config.yaml
hidden_size: 256
hidden_act: "swiglu"
norm: "rmsnorm"
rope_theta: 10000.0
qk_norm: false
extras: ["capped logits"]
init_std_qkv: 0.0218
beta2: 0.95
weight_decay: 0.12
max_seq_len: 256
dataset: "wikipedia_en"
MLP neurons of a small language model. Each row is named by its layer, matrix (gate and up: input weights) and neuron, and shows model dimensions 0-127. Each number is 128 + 32 x the weight over its row's rms, rounded and kept within 0 to 255. Numbers have three digits each. A neuron's up and down rows have the sign that makes its largest values positive.
A block is one neuron, or neurons of one layer that tend to fire together. After each block is what it responds to, as a language model described it from the Wikipedia text at the highest values.

L4.gate138:084144090087134194104121147107131118092092129122109138064087141120125152118069109117151096145085122173140139139135136096124080130159108098167148138151096138090175050127135182081146118092111115099105161072147079127095151141078144179101159103124154129220082125098166073196158136098118074143168165184109151076099179125193132137108076125084102073088156141101109157109155166137139138097130
L4.up138:088144082088126128179096170121122160080134159118104178134098121121155117116087113137140145127150114097143141113148158080114075150117142117208102121059140148151124129143139108101091129112113097089136178122102111114067100130113142137098146090103157131114117157143154104163131130046099120145122182157074136104081150129142159162145182108152126110162165112180108175143134096109141096166127
L4.gate161:118172153141150092108178099101088078179094072130117078167091139109149123115162150112137172128110114126100169107144132092182030137100139084111145094171175116104091109085144140127140124134183096171174142115102115158166149126182119060099141161106091133142111130192125076150194146141086116126118096112140100065150149054122153060145144145119131125118078151135134158149127164070137127151147
L4.up161:097155146068089091094166156125079109104218121111153102156106171096129131175144160108123144082133125134143152102127113072140129156124137140095168159159149100107105144075089125118130158166123125120124158099095139120114167091145177119127127156093153085122156078154160135117153178136157112181112092157118160100180173129143097082170207087141200068165095162092152153125161104069116054179121
L4.gate169:079156107143180108174086163118201103115140089121160128102131094149129108193128176095125161168092167130156093085140121097096145157150084138128121174115096172102197039153106189180113168107098103176126182066114134148148108099095100107110073149136135135118092089122200086103124095150162140109111095109159116110146161164201094152106104100109088106088127085134166081127184179099075141138112
L4.up169:107149131189128067141116138167127115123114106124105035119178118132153116091134205099143163167129134184041157133127148132098139090131187181124136160105192148170136113164168175100115135143135053224136137152162137093138117162164136153084113154134147136111032093110112089118123090132149119139111151121057146148111172174093122145114166150153110130169219118127116083160132097138165121135180
L4.gate199:051103083168156085099135174123105142082118114200121142166106171104178150106101188096124147145065108075086080106102184126125155104159155140085125182135103117161091111095165125109132137109130136153125190122109153155113153096136117143090092075104101134133091056103163150177078196165188134122118094097136138086137133125121124165125086102099101130113152172167163147149083162124153101095111
L4.up199:091119152130110139100161160103133154166183090162106135089152109134079182112103129129122168166138128199129122153138121144087115101076103127095118159129126120108161089125143116094133136176198103079101128128155125098159100111098125103094037096155131111137108152077100187124150131107120168105091160066158121132133159089124128154076110225146119142198149149152107136087117091104116161108140
L4.gate240:122150079158075148118155121106127141122117190160143149162100128153073074057053171110137153129150088126148183091134076077138105092160177156111104154095107157129165133131163200128137083088144137099086213156165122171118140118081203161134190136183106215161123129138120073122136100099147122087119143159092124164093089187127119133126102143143099090136155153110133175063121170081117130114186
L4.up240:054204138141137095126147119088136103116096146151115140195109112111086114152136155085165137055168168166086155116123120054067157129048139106107130133152117125181142102105110124096097202135104105096094135132128114101097119124130164147182152149145134194128168131099080127120106134122109078056070157094110138144068135130119158122145166124039111168124163108176105143140101124095096127118145
L4.gate272:110115073108131137107103088095139105184118087106069096150155163131180155163053145172137108145082123125128131119138124119109141137096088092131149165096108084092113095164160176075110064088137082162124088113137083139122158190097122139109094179101145132107129092093152081151114151136146126122072098115111178153140058088201113119129082210165057097080124150119148093147112156060086119056131
L4.up272:166096121203090111087111125146127116180156071136082101101119143140131173136087078127144117134153145172110143136105151127118132122120114131145038151165133132136154175143136112070141155187198102162115139070117054163119168140084123145124079126154140105119125142133041132121081134168115126081141118153120111155149124180091096117052140128082111141175136199144168091155182101152150143117177
L4.gate380:062115128158135138121166080178119141165187193171107069170151113105137187134141082140142158133144141145202111138112154160060104142160139159160103129139165149114125058137109107051156159109181111089123147143138124121135056146091172055140132116091144079144150106069138133140179109116134129115096162094116083127108120183128150153147160099111128068155141202125166092143158189160127121073200
L4.up380:168113109119160181150115135136152075152132164157161137184121201106185134124095127120096087120126119107179138130160140056056085143158089150166169135082143122126101114098136194141095091072072113162149165126112103145086131173157092138118147228124135118148202100106112075147180075055146069161170143132125083102090109096145116123173120156111134155158149151099153085096099133118145123155141
L4.gate389:082138159113169147138146136144153079138073069124080141078092137117129156124135146112110136075105118127162128129139120115130115145184116125160127099133095149070145131152142159075088200123137139121108159156131141155099152126127105118167119212104137134115138108073092100178084042098096133136158211107144159110122104078140136102157172114149147085101213149106159111118182150096107106115159
L4.up389:128157076041109182110134119174159132085110109109142111081131154130169123149174165127160120109081126158112127145122123149154148100050134086098085108132154091127137081146129053147096179135140122134138163094104094147147127147116107188136090171111151134089145111121136160162114080123118171154141103158070093100116115074145137186186103161082173162122155162127111144124120113055172150144174
L4.gate426:113127103102118156122143061147113122085178108135163108115137117094173174112036132119153145184144098088132154135145159118118112118106098148144123107142166146155120082088211131066189178116115148157132129127205088058104143127073122168086129184116151161121102115151111148156194175094152087092155172139100161103121187112139119101117095119079124134152171121152096147094178102142189118099146
L4.up426:150127151140094142066075143089093102102131083162158111117119105133110141104105106155081129112100119168138169192127171104092122186147136125117087077108117108084098133141132172140139102134123094143118077074129120105157084139139135124089139091115094121121151108096115070218176095091128098052138161161159116146143122122152085081179178037153154110156149111144125133096146158131088116114127
L4.gate427:102175144169126118124137158133115127108098128098142104136082147130141076149165093185080122137121122103074115076140086174186114091122073150106099088112095163160100149089148136097071133141090142086181126093130055161190112105158183137127132151125054077080181105118149144110120067147067074163147123112108109143098127205147157124099106118110130095126135117162093116094200160087145129156126
L4.up427:121118091087160142113130095084125117133086158109138144122088070151149091107125127091134140099139102161137100126095094178130133061076104224128133100111051178180173177153102063099086175144192103090141085125117089077158101116164122109179073137127105109125153154143172197212136164097106138162128123209130148077109130159077100133103147129116158114124137126097007099127153146091138152131158
L4.gate496:104139138114156097066171053130134107125128117180102131158119097095161169132142163098086128120134159131148138147119141086080103163123156163192176140096126116115131099123183119144077136119134122194098159099087169123124129126115140113168084160175104117092098048148154183130095077126087110118128119104181107094158164108115134072114138146079088088126153079074138151095158083051129133127069
L4.up496:137147123144143074084158129118180143119081152118145145135100115124105151106154086129103129104199084117176131150128164144165179172115099104138121081123089109141119145111133093133169113157137139180067134131117102134133088111124103150114126100107167140134157105169081200053117097170079127193103133145102133150107122094159166118105152158183131189131154051112152129127195116112129120130166
L4.gate504:111116109156083127169158178103170104175105080164118121060063202195077168152119117174097108101129121102108121191157083145135136167152188168144078095169117180123089152088092139121095133093175142078125144073096105153141104131101094127111141147127135203164106084149145146110068125168089092122202113153071116133150111168129138135137089132055158092168176182140110133083095056109197117117110
L4.up504:128144112073128149146145163111168083147091122138141129110119134165167151121107159088151112086165089122079139149171125104110152089154125122094125105150126140157161183096178131111140104118126118077102096081142103136170127218144143124158161177071057084157103096096158141096141114100168124091175107074123168131078110101156119091160101157095124136119171113138118104084152101123098093191178
L4.gate543:131099090139129090140062171067165126129109188119098168142100114098131162146154073121147204141109053113099135125148176169141111074127105135100171090086122113119109167101138076113113135140068167092130064140134098135108080166120130140145176174125156145116138131092117095056150138180130114152101108143101119078100109196116170146167154121086130162078122145105089124120078152109134112085194
L4.up543:112086170108123075108072176151139173102224143128161147165087097130134114154150181105150106143117085123141127066085143166195102079128140185073105092104194117150133120124132120127109167155205108179161130148095144139178150123085106108172151158172127110081140092079124139109183148152133105077142111126107145131102071102155089080125118161156130137083119162057116101124118137102107106143164
L4.gate597:110181107141126066095120080107097133139160115093094139098136094118109133149154144145108168081182128132087102123106193047085129121160096087173146073087133151156133131178122116155156131118137105176149112120112094137125124118093188171123131153144117128197140111126133136146167118139118075100154228106158116148094182149143107097110147082151074158158149104090151189142135143107152126137196
L4.up597:155077095112131098176126134068134126123101193077085124099150121148141173113120130100123109138184092146142186141107137101189098092092079188119110076159059117097102112153137106084112134090210163088119136176108193114079154149131102159080137108136162143160104133159049119083102131091138145150158125055149147105106094117128140125129125126078153180149126192127123125141051122101167129166143
L4.gate631:127173104147178100107138194105139106097146179143129174079127142095123171097167090043171186114076151110219161137144143130094137183092088099100103103102133144104129110142150119166119097117112174098073146073095125133155113149087166159086135165076121127180133128038153136155071169090156076109114131089133125152139199129175111104151143067116094074153160165141102104138101119092075067102146
L4.up631:123102081180085088145070136030065110132111112147148166098142111141137146147108159097185169126115070080171098127136087140154187134105113106074123154129096133167153127071134138127099123156121157137136141108097143135118142125179122115164149140140136071140099093116078141163137106150127066074101077109113154089150134129105090133095156147122097143125148170157089051167116148113107095149176
L4.gate683:120148052098130166112209126070117074137076128143161121145147066116093152149184063119133184070133093165122120195150135190127140162106084117077117117130091142056111132157092081093082139106120126175114074132126120154152148155130162120075077183123147125165113103060140097124117101151197093142091121109110127093122085081184095101144080113103111165132164154128121099140047188123197100137149
L4.up683:146147131120109128104056130072117094155134097047096126151089104153168144163119115115151154147134132104111147135134139210184180143083118100117149104125146132130110114126096108087122134122080076103127128113143142189101172119156091180095111134092092135153174179110106178134153148112181155077157133112114102093153042062098080109130129111148130154086127090101180143112133141097154123112127
Prepositions like from, by, and at that introduce a coming named institution, place, or person, as in degree from, composed by, studying at.

L2.gate180:091084168057133180081153129105121094121128115059082098154101194094163079145123165127127082139189124144128066122148114100115095178129110174143119099144132147120057150103160129158101132108141095109107097067124101082114143163142124112070156134137213126145133124148176106147168100173179120103117121166170132097127140146116138159190102132115122130080082131073112150136118156083109147188070
L2.up180:089103157153101083138163117137206160128099188140170092018128114148132131089065134156106115091111106128131128126118181147132144134071120108126092095159167136072121089157099143143135147117142116146151080163084076145078058168159150093156106087090169134149108110148111129122113128120179158096107117166097116124134118075101125178100113113175149123142136092125150086175149153087067095109092
L2.gate385:133119132153104132070123146116136125059138151094100143165163135099118129112124162124149151086104115093079084114155134153116140143109159138110114162120183099157124194162152157174104167103126150153174076150151108133147183093088131130138091110071139114112152170192156113140114112193209103092095149091136170096169157179138171162165135152081154198138112145093089148129079135145120121119096
L2.up385:065049115121155165129119132146137153098136184099102125142140130152088137128158093115121122135123125130099177141164137159153084167043124105114153113173118080128121099168170099137142117138112124107160102130159103062060122176161106123092162118059182068135132154134066119125167095128124119182121147174127126095130132140090208173128088114137174163165076140108120150105129157131172098099134
L2.gate408:154143110128086151088121104108133103162047115116122184159131178188143170107137132078139129151115073148174123158109163102131126181164115142161150148133102120057126125105139129086122157089119133139114080104156112068108092189165162136095119130110120113078126097165164097166155068112141106140114114104096110103214103130078136130125137078187079160060110135107107104147112170093157128143104
L2.up408:111199111123141168132177132112079149075143085129121105146124168095169065170118141145122074081187089120186144083160128095145135174067110106137163114155127056116091118125051133142154131157133128135095096132108067155126146168082094087125111129111169087082077063183139126121155119110115113100134092112065137132145142194105107162155128065114148128075079142107166156208103150048170110158087
L2.gate421:155126178130040110039171116125089085069143170090146173119156077078119151085130165100087162162121128152092109087115163082082155145162164159128130170119119127126115151129126166132111173143176056158132079089113126085084122115177143132134100112079182162133107173146144114129098125128152113105155114118096076157115158163112156220089146122131129177121144057097105166154195155046122156114148
L2.up421:147131160088158217142146087093148085137093121076121137135108147112133109171158119062106087092070114158114129133192147185128107222139104199147120138115102101112143118088141152115154167121145183123090143075077064086080148091150138083120075129111082088160170139173156099113132096119139164146134109146143133145141121138076192155114151153137129172158114146108125153129102139143193135151123
Final word pieces that complete a verb split across tokens, mostly participles and present forms before an object or by-phrase, e.g. accompan-ied, all-ows, dis-able, inhib-iting.

L4.gate61:123154105148096131125129032112101109101148149065164183109161099092134159105143150110092108100103084138145085097095106180138105156123117104129097116096151085124095127168127159102055135139075169154142127106174095180140122180161132130113138131167158074085145045153078102170138154087106121179137142141105154154160113133097081122108153134177173121071095105061168126132133159113159131063137
L4.up61:051129085135143118106118097138119106135096115127141154094116123081156154172195170100165115107119094206088108161083122174124125154150073159168117114120079124175042163175106120091131165122176158083156133087130121133158164191210153150180088089166150141160172133108149074170111124137140155114140120145130173167088176165092085158101189096123146124118100147081064138117152104077121100135195
L4.gate115:122123138148098133072146139065106107073070195143103127179132133124114106121162121137112106133116098104144166124155166096107139162134176098105149132126146151116125144113132124151095139089178100161186103085117073160095115076102174108078122173113174063159197159167173095128155127132113184197080121117135144168152084124116217133167121100135100127151097121072096119167147165019120065122095
L4.up115:107124105115098134076130123112085055125127104066138139206157168112093150138148142129136185118103053073202128170078169096101121116186155104110063181203144134134125205170112108150152131120133145159137153126130139132149121102161133110062160115098132117163153095140188117110156136147059138089120120171149137140111072100103209156142119058110135090149104154124128114109094128104185123178141
L4.gate210:126167153093148158073078088093157084119137098145135117162129090219144082121127130059095128192090125051089116166151138146160182171127055144166149148129174124115155124124115160117139169116140137143110096145097109156133083214119075126093117104102140117134134134146096128206112068098086142099185086102127148125180144100136096089156143156075147115163105163154129078072173129148087151186069
L4.up210:155129177095139146113147147074107132129143127113137112079051117143171091156092150119162117150101140093113097105152068174167165157086107094110157117116139074140120120098125156175130162148152175138100111096125107150167139045044130097100137155142101146083089124126217119151093126146190110084054155165160155081156145096127135124143139134105125143163114154151129153164129099170158161186071
L4.gate277:134142133114133148110093133084074135112144148133164154073094131118162120114076138133054122170127111157123101105177179109199132191153078133107158150153192102116112178164049105132097152198123066136130120143088081127175107120171102129176091113125144099101139132143135084156176129112161156122171145144077135103110184110134144082122139079154167116144092096085119164110179152163158128124181
L4.up277:180146209130098132076162117122123161123147125116140135110124161125122123149108108132088119152150120098136113131181131107153112123143116160147210084069156149120159086099161148111102069135138095107090124112093079048135119146098160145166115160128173136100098118146144143106197142109128114114162175194129137119123129170181140068106084110133144103077118105176147108096128205116209164115178
L4.gate323:156102087110114108081111073121092147151048112103142140123163079129102172140086071136169105090073116119110155120094128139062164175137086135180184067138091133125120105103140126196106136083062126193154090110145068116157143183178171108067133114056100122104144132173151093111144095034079079120128215075182149108124105117108135130116140149101114194106094129164174135170146084152156110116093
L4.up323:128143073107164168112187122144131162163103139145142120114135112096153085177114134133145185125126087117172109066109143130081126138142142148167153096197195118141108072127149157110145126099152195147110089113122124113227158098143145156092175103144127094050125114122132072147129129123141167136067084057089120121151088132097110106079120117168189126147137122110126131228177132136117154112152
L4.gate367:116105118067083128146161150090115088139080096147086146136128096150168170127123146112113123118043126192138172102134140101109137176146150043122136111116128138114101135097143185124141104092133126123128118134157065091183127084108111127101056107122161152114077117142136141109146130084103115121105185190125109126184118106088178115163088122129168069185141075121131143144182134186093134130134
L4.up367:157110149170092159098118127154082133123126139102102183120150199119126132135157140142148140126162169137149137131102160117136153092111119108115165123109079146066145181106139083149139149147055147102143099134151177065105135091157116129243174142178127153094184141146114142117160137149120122166139088148111184193138121130101091202131119119104145106105096190095066140059145136098131113137135
L4.gate397:157090114173126133078141133126130183120069124120077143147139190107143161117094054123093086079145121150191152143105128163097145106138157154148099148095080137058126068106169156106127101133105142178119103147121123139118127174123142111058097166083114174132107132141127130131157159186088069103101051157126169148129133107165134134155083190142114113140144119118095114154132200084126138066160
L4.up397:125149170144116171121144138069125106111141163093131130129149141128137147081075100169075136148120124155145123083152121096127220132139151164170140164126084074087137109145063146132161106200100152140130132114104113183136122056150049115092106138099156118092162106150121176092174136175063105152121097166087167122131136138157088126079097145151081149147087112087125085155123159105123089085150
L4.gate412:080131145075177122104111094058117107164112098126141120135182105116140138148105199148138157122150158067173121122065132147127099150107142115169094063145147163145171109195119153131129163133124107081114164164073150075176119127098149083091125126152115043132138156154094079116140116072069170119105127115159110127177166126111128103115095147100165144203122115159205101149144146117132141143149
L4.up412:084158112081097178134183107166169153147087115103123126212137154182069125138146143162117119126105110167198117181111143099062084191138091146156123160150094159075154150078124067168098158130057113110141094115102086085099156194082076095109135109093178162083124104129194138126165105138133098159115164136138110159122157190129106074173147117091123113098092113139098073120147124122115096120142
L4.gate437:080130135122145151130134105164117131070150117128171143095193104137158176155116160128151130131101123200135102195125120166103153190127154159134142147078160159152073187131125184150079134129109135145096139072149108081160145156134157166156061106142123127181128130125171134174112119135126139121072132171144089060135146116143107124089082100061120121097126091130171124123129161147163161086159
L4.up437:110125110145121172185117169162130110170127131137144187108184156172137167105129129106134065136158093170160133131163133109152167139181116193147089088112080171144118127046145103163155166107076113108098079148116105162094079151119168161091151088096144156121170214157147126150208174138102118166107101137105205110112144115153144134143154201093138135146092127105171121177039140160118121147171
L4.gate462:117153127161151142148133117058122109113101101115108153154100091118142189141123087135091136066156149125102105123127109088173100184099099083159121051066099113084092141158125118169096100123114185137157098091126110119118172093130161121085060170102151178079123169145140068142124028099129085143100151110138140117148167091077134115122092042114089114150084127152144096109130178077100085099131
L4.up462:091183156106123136115175169132129192108097136191174171150113188095081132106121170116146109135142058074113090153133154131150132090115126141150100196110085126160117141075118122169058111166100095122153132086140113109076190170122162064129131078181118125118068105152144132089112062177114141113123121166121170168109137134154120187185208068145168139132123138141116083131151179114100129129124
L4.gate470:144174162133101099052131078126151048118132120045153111167117119097180174114090182116164121096094068091100121085143065153125135199102069178168152106114147116098092112179131175134146123107067136168092114080155108072098139078152132128185102129098159130091128115213083109154208164078142171099146121102116122130137104123119135154101072053131117127134105137088159135115091116073172124092090
L4.up470:128155181096131187069147068126102091112104103067135113162061144117152153116113157125086102082135082075073067112081128158060128127129139139195070113084148115119143102094194125109078113179101098090121089103115086048131093132145105104151126124065125109116108110161107129106146069138105143165135080121139101160147093079068128116120117148128178158138118139096151092063138141088195121106134
L4.gate474:131107140143182107102171109174115066131150163110094132164160109185108093067115145093130070060126130093110121139123146088102122137130139111125131143084136110129107170113174113093104048134108123079126099120159034122102080139058111079158137092148093098067189105088114089108072145137150099057104155130146114098082171112176153167176164135126124177112096145122119146124114147101144170111089
L4.up474:151153142121149119137154129109097132105141166109135130103095158112097119100119161136108126110131160126151105128120068177178131140107157122129131121132133097071182096098125080158163093171110104151187148131157140108111146101151125127066168100103103132103088054129148166093164163174128120100124119137156156145094166140112172143116113056076141088120132115136173169043165141100131125131153
L4.gate514:125074142105100133116086148119138087105098134149053171158130214121150090141083109084114117122144094168189115114149147143146155153190116149191160127118160122151110156184130130147105133135138180156083097102113128182129091091159131148058124141174162124108171177127127117139190146135122095099118112110091125130113200184137140171168092112146155163116120157107114072137095158087122162077181
L4.up514:142095118120120168081107060104157086114031116105111091104137082117160130118098112166158096045110113165129101133160149120088206144142101157091116149062123128160105110158133126122176127169135152121055153069140130131154105144107165167085099174153113135141210135140146142167185097081113126144129189138112118142117139126081151129138133161118170133128162171135162094113111094077129180174070
L4.gate598:095137125131149166110118096122146116154088098086110134137160207150140125098083182121091105075125196119178086136087097151114101168039174098141108114102133129143143046093173108158116089127155107138133155176063174077159126096097149120139145151154124114098128176152157080086124088181123073111120125181175201157145133155160160130125128104097124093100099117139124156159136194137127099157116
L4.up598:141146105105173116119081093146123120124086166138084104038107113154158098137159131134083129162170139156135143132147155208126144113050124136130097124112108137110072140117120142105115082085059089138121117106156084149112110106157094055099109118114150084121152126099203144151096107071169134121090064131183196086165148071115113186108159140161159109117152109134157177089144192073109144190133
L4.gate636:094123120071097136077150080115182110141113169109083169104117183107148147207147108100179149086121130134146161159092113180153121137155096116130097194117075112104107107091155113120125170093119129147131105030114070091164101131102198109151083109154059165108103154092123088176152106098137102126105098132125183117103138080162156140115096089085171098070151145126084142191117156120088117158139
L4.up636:125185144091116139087091118089137117103109115113166152121129124059123105152182082106154180145126137196083146127118121102079090145186122113118080148146133056082118118135099160121204132105081092091144155106142069131126137158162103153100151097191130108135142109117128125157214122157155107103139149177053136106103110161097136104155106124120147119134170141097130108111093136138123137056127
L4.gate679:133132139071109103107118089092146168182087040120133127136132171136146159103178120103093103103112137117119082160113157127086105209110163162131178120122147151072113084113162161073168122162078082074101145161137149145187117110205150101128175127164169097129132064092136073127163103117120200111113086125148143188168118096121111144138137102119125094126175140145141135180094108123139174139090
L4.up679:071108154173151134154149109118165170170132131124140136200185188131134112105163132127082131175123159071169149096092141152091157085190093173090114101121165118098127178134186119113102169104168123078095104136141155114199123145160112113204130080053140150134164103119122157105098109118090139114138195130104130134141156077128146149091136133117163183114107170136097130099162124108139141102116
Later pieces of split verbs and the verb in "to make/to get", usually before an object, as in ens-ure, repl-ace, had to make.

L8.gate9:109136159133146085085156138104196088129134129200109071126159138125150143096116148177071148119193147112214179160094077100076126188141123127131141126123151158144154115128142133167100096173074162118088057095163107117172113129126098153116075116131166105100094093149189126129130156093139058107158127158115132149090118143106124171127114125124121143108090068115157112123123102116174095102078
L8.up9:145175152117100121100116104124180123164113127112150113150174129131177134133165135087117118159159118070190122144087171138076129156126156149148239137174179084121112127152136188086128128128131145119103108123124119137178095135145110140135167098094187142133054126128134094075162090197134130116107070140097158180090077150160167131133139191124116152100151134190132132176140126138198177141064
Final pieces that complete a split verb, often after "to" or a subject, as in accompl-ish, interp-ret, bu-y; also whole verbs like wrote, and some table-cell numbers.

L8.gate629:107156140138116040134122103100103091107189140105163120074159089103106116123160083112159168119165046167117106129121110164064163074121115157075127126141089111092104192095158092103076143093141113141093096112145142038139129089059130150093159121129142132148077089147129167116141054126113127078091137158168150137146100202101109133090064121167090126109134160119116098157126118069197147094181
L8.up629:154176129105084156141071135108118130115077163120114129166151168175125152120102194118151136121152086137151138106133150168117125147142156187159126079132157124137159149103163108116039168067119172160097099112126057135104127140192173187067121176125160161063097067119144097155156176183096153129149125087138073034113148088142191144077109189058141113156169122160082110148133129127120129108079
First digit of a birth year in biography openings, as in "(born 1949)" or "born July 19, 2004"; weaker on prepositions like by, from, with.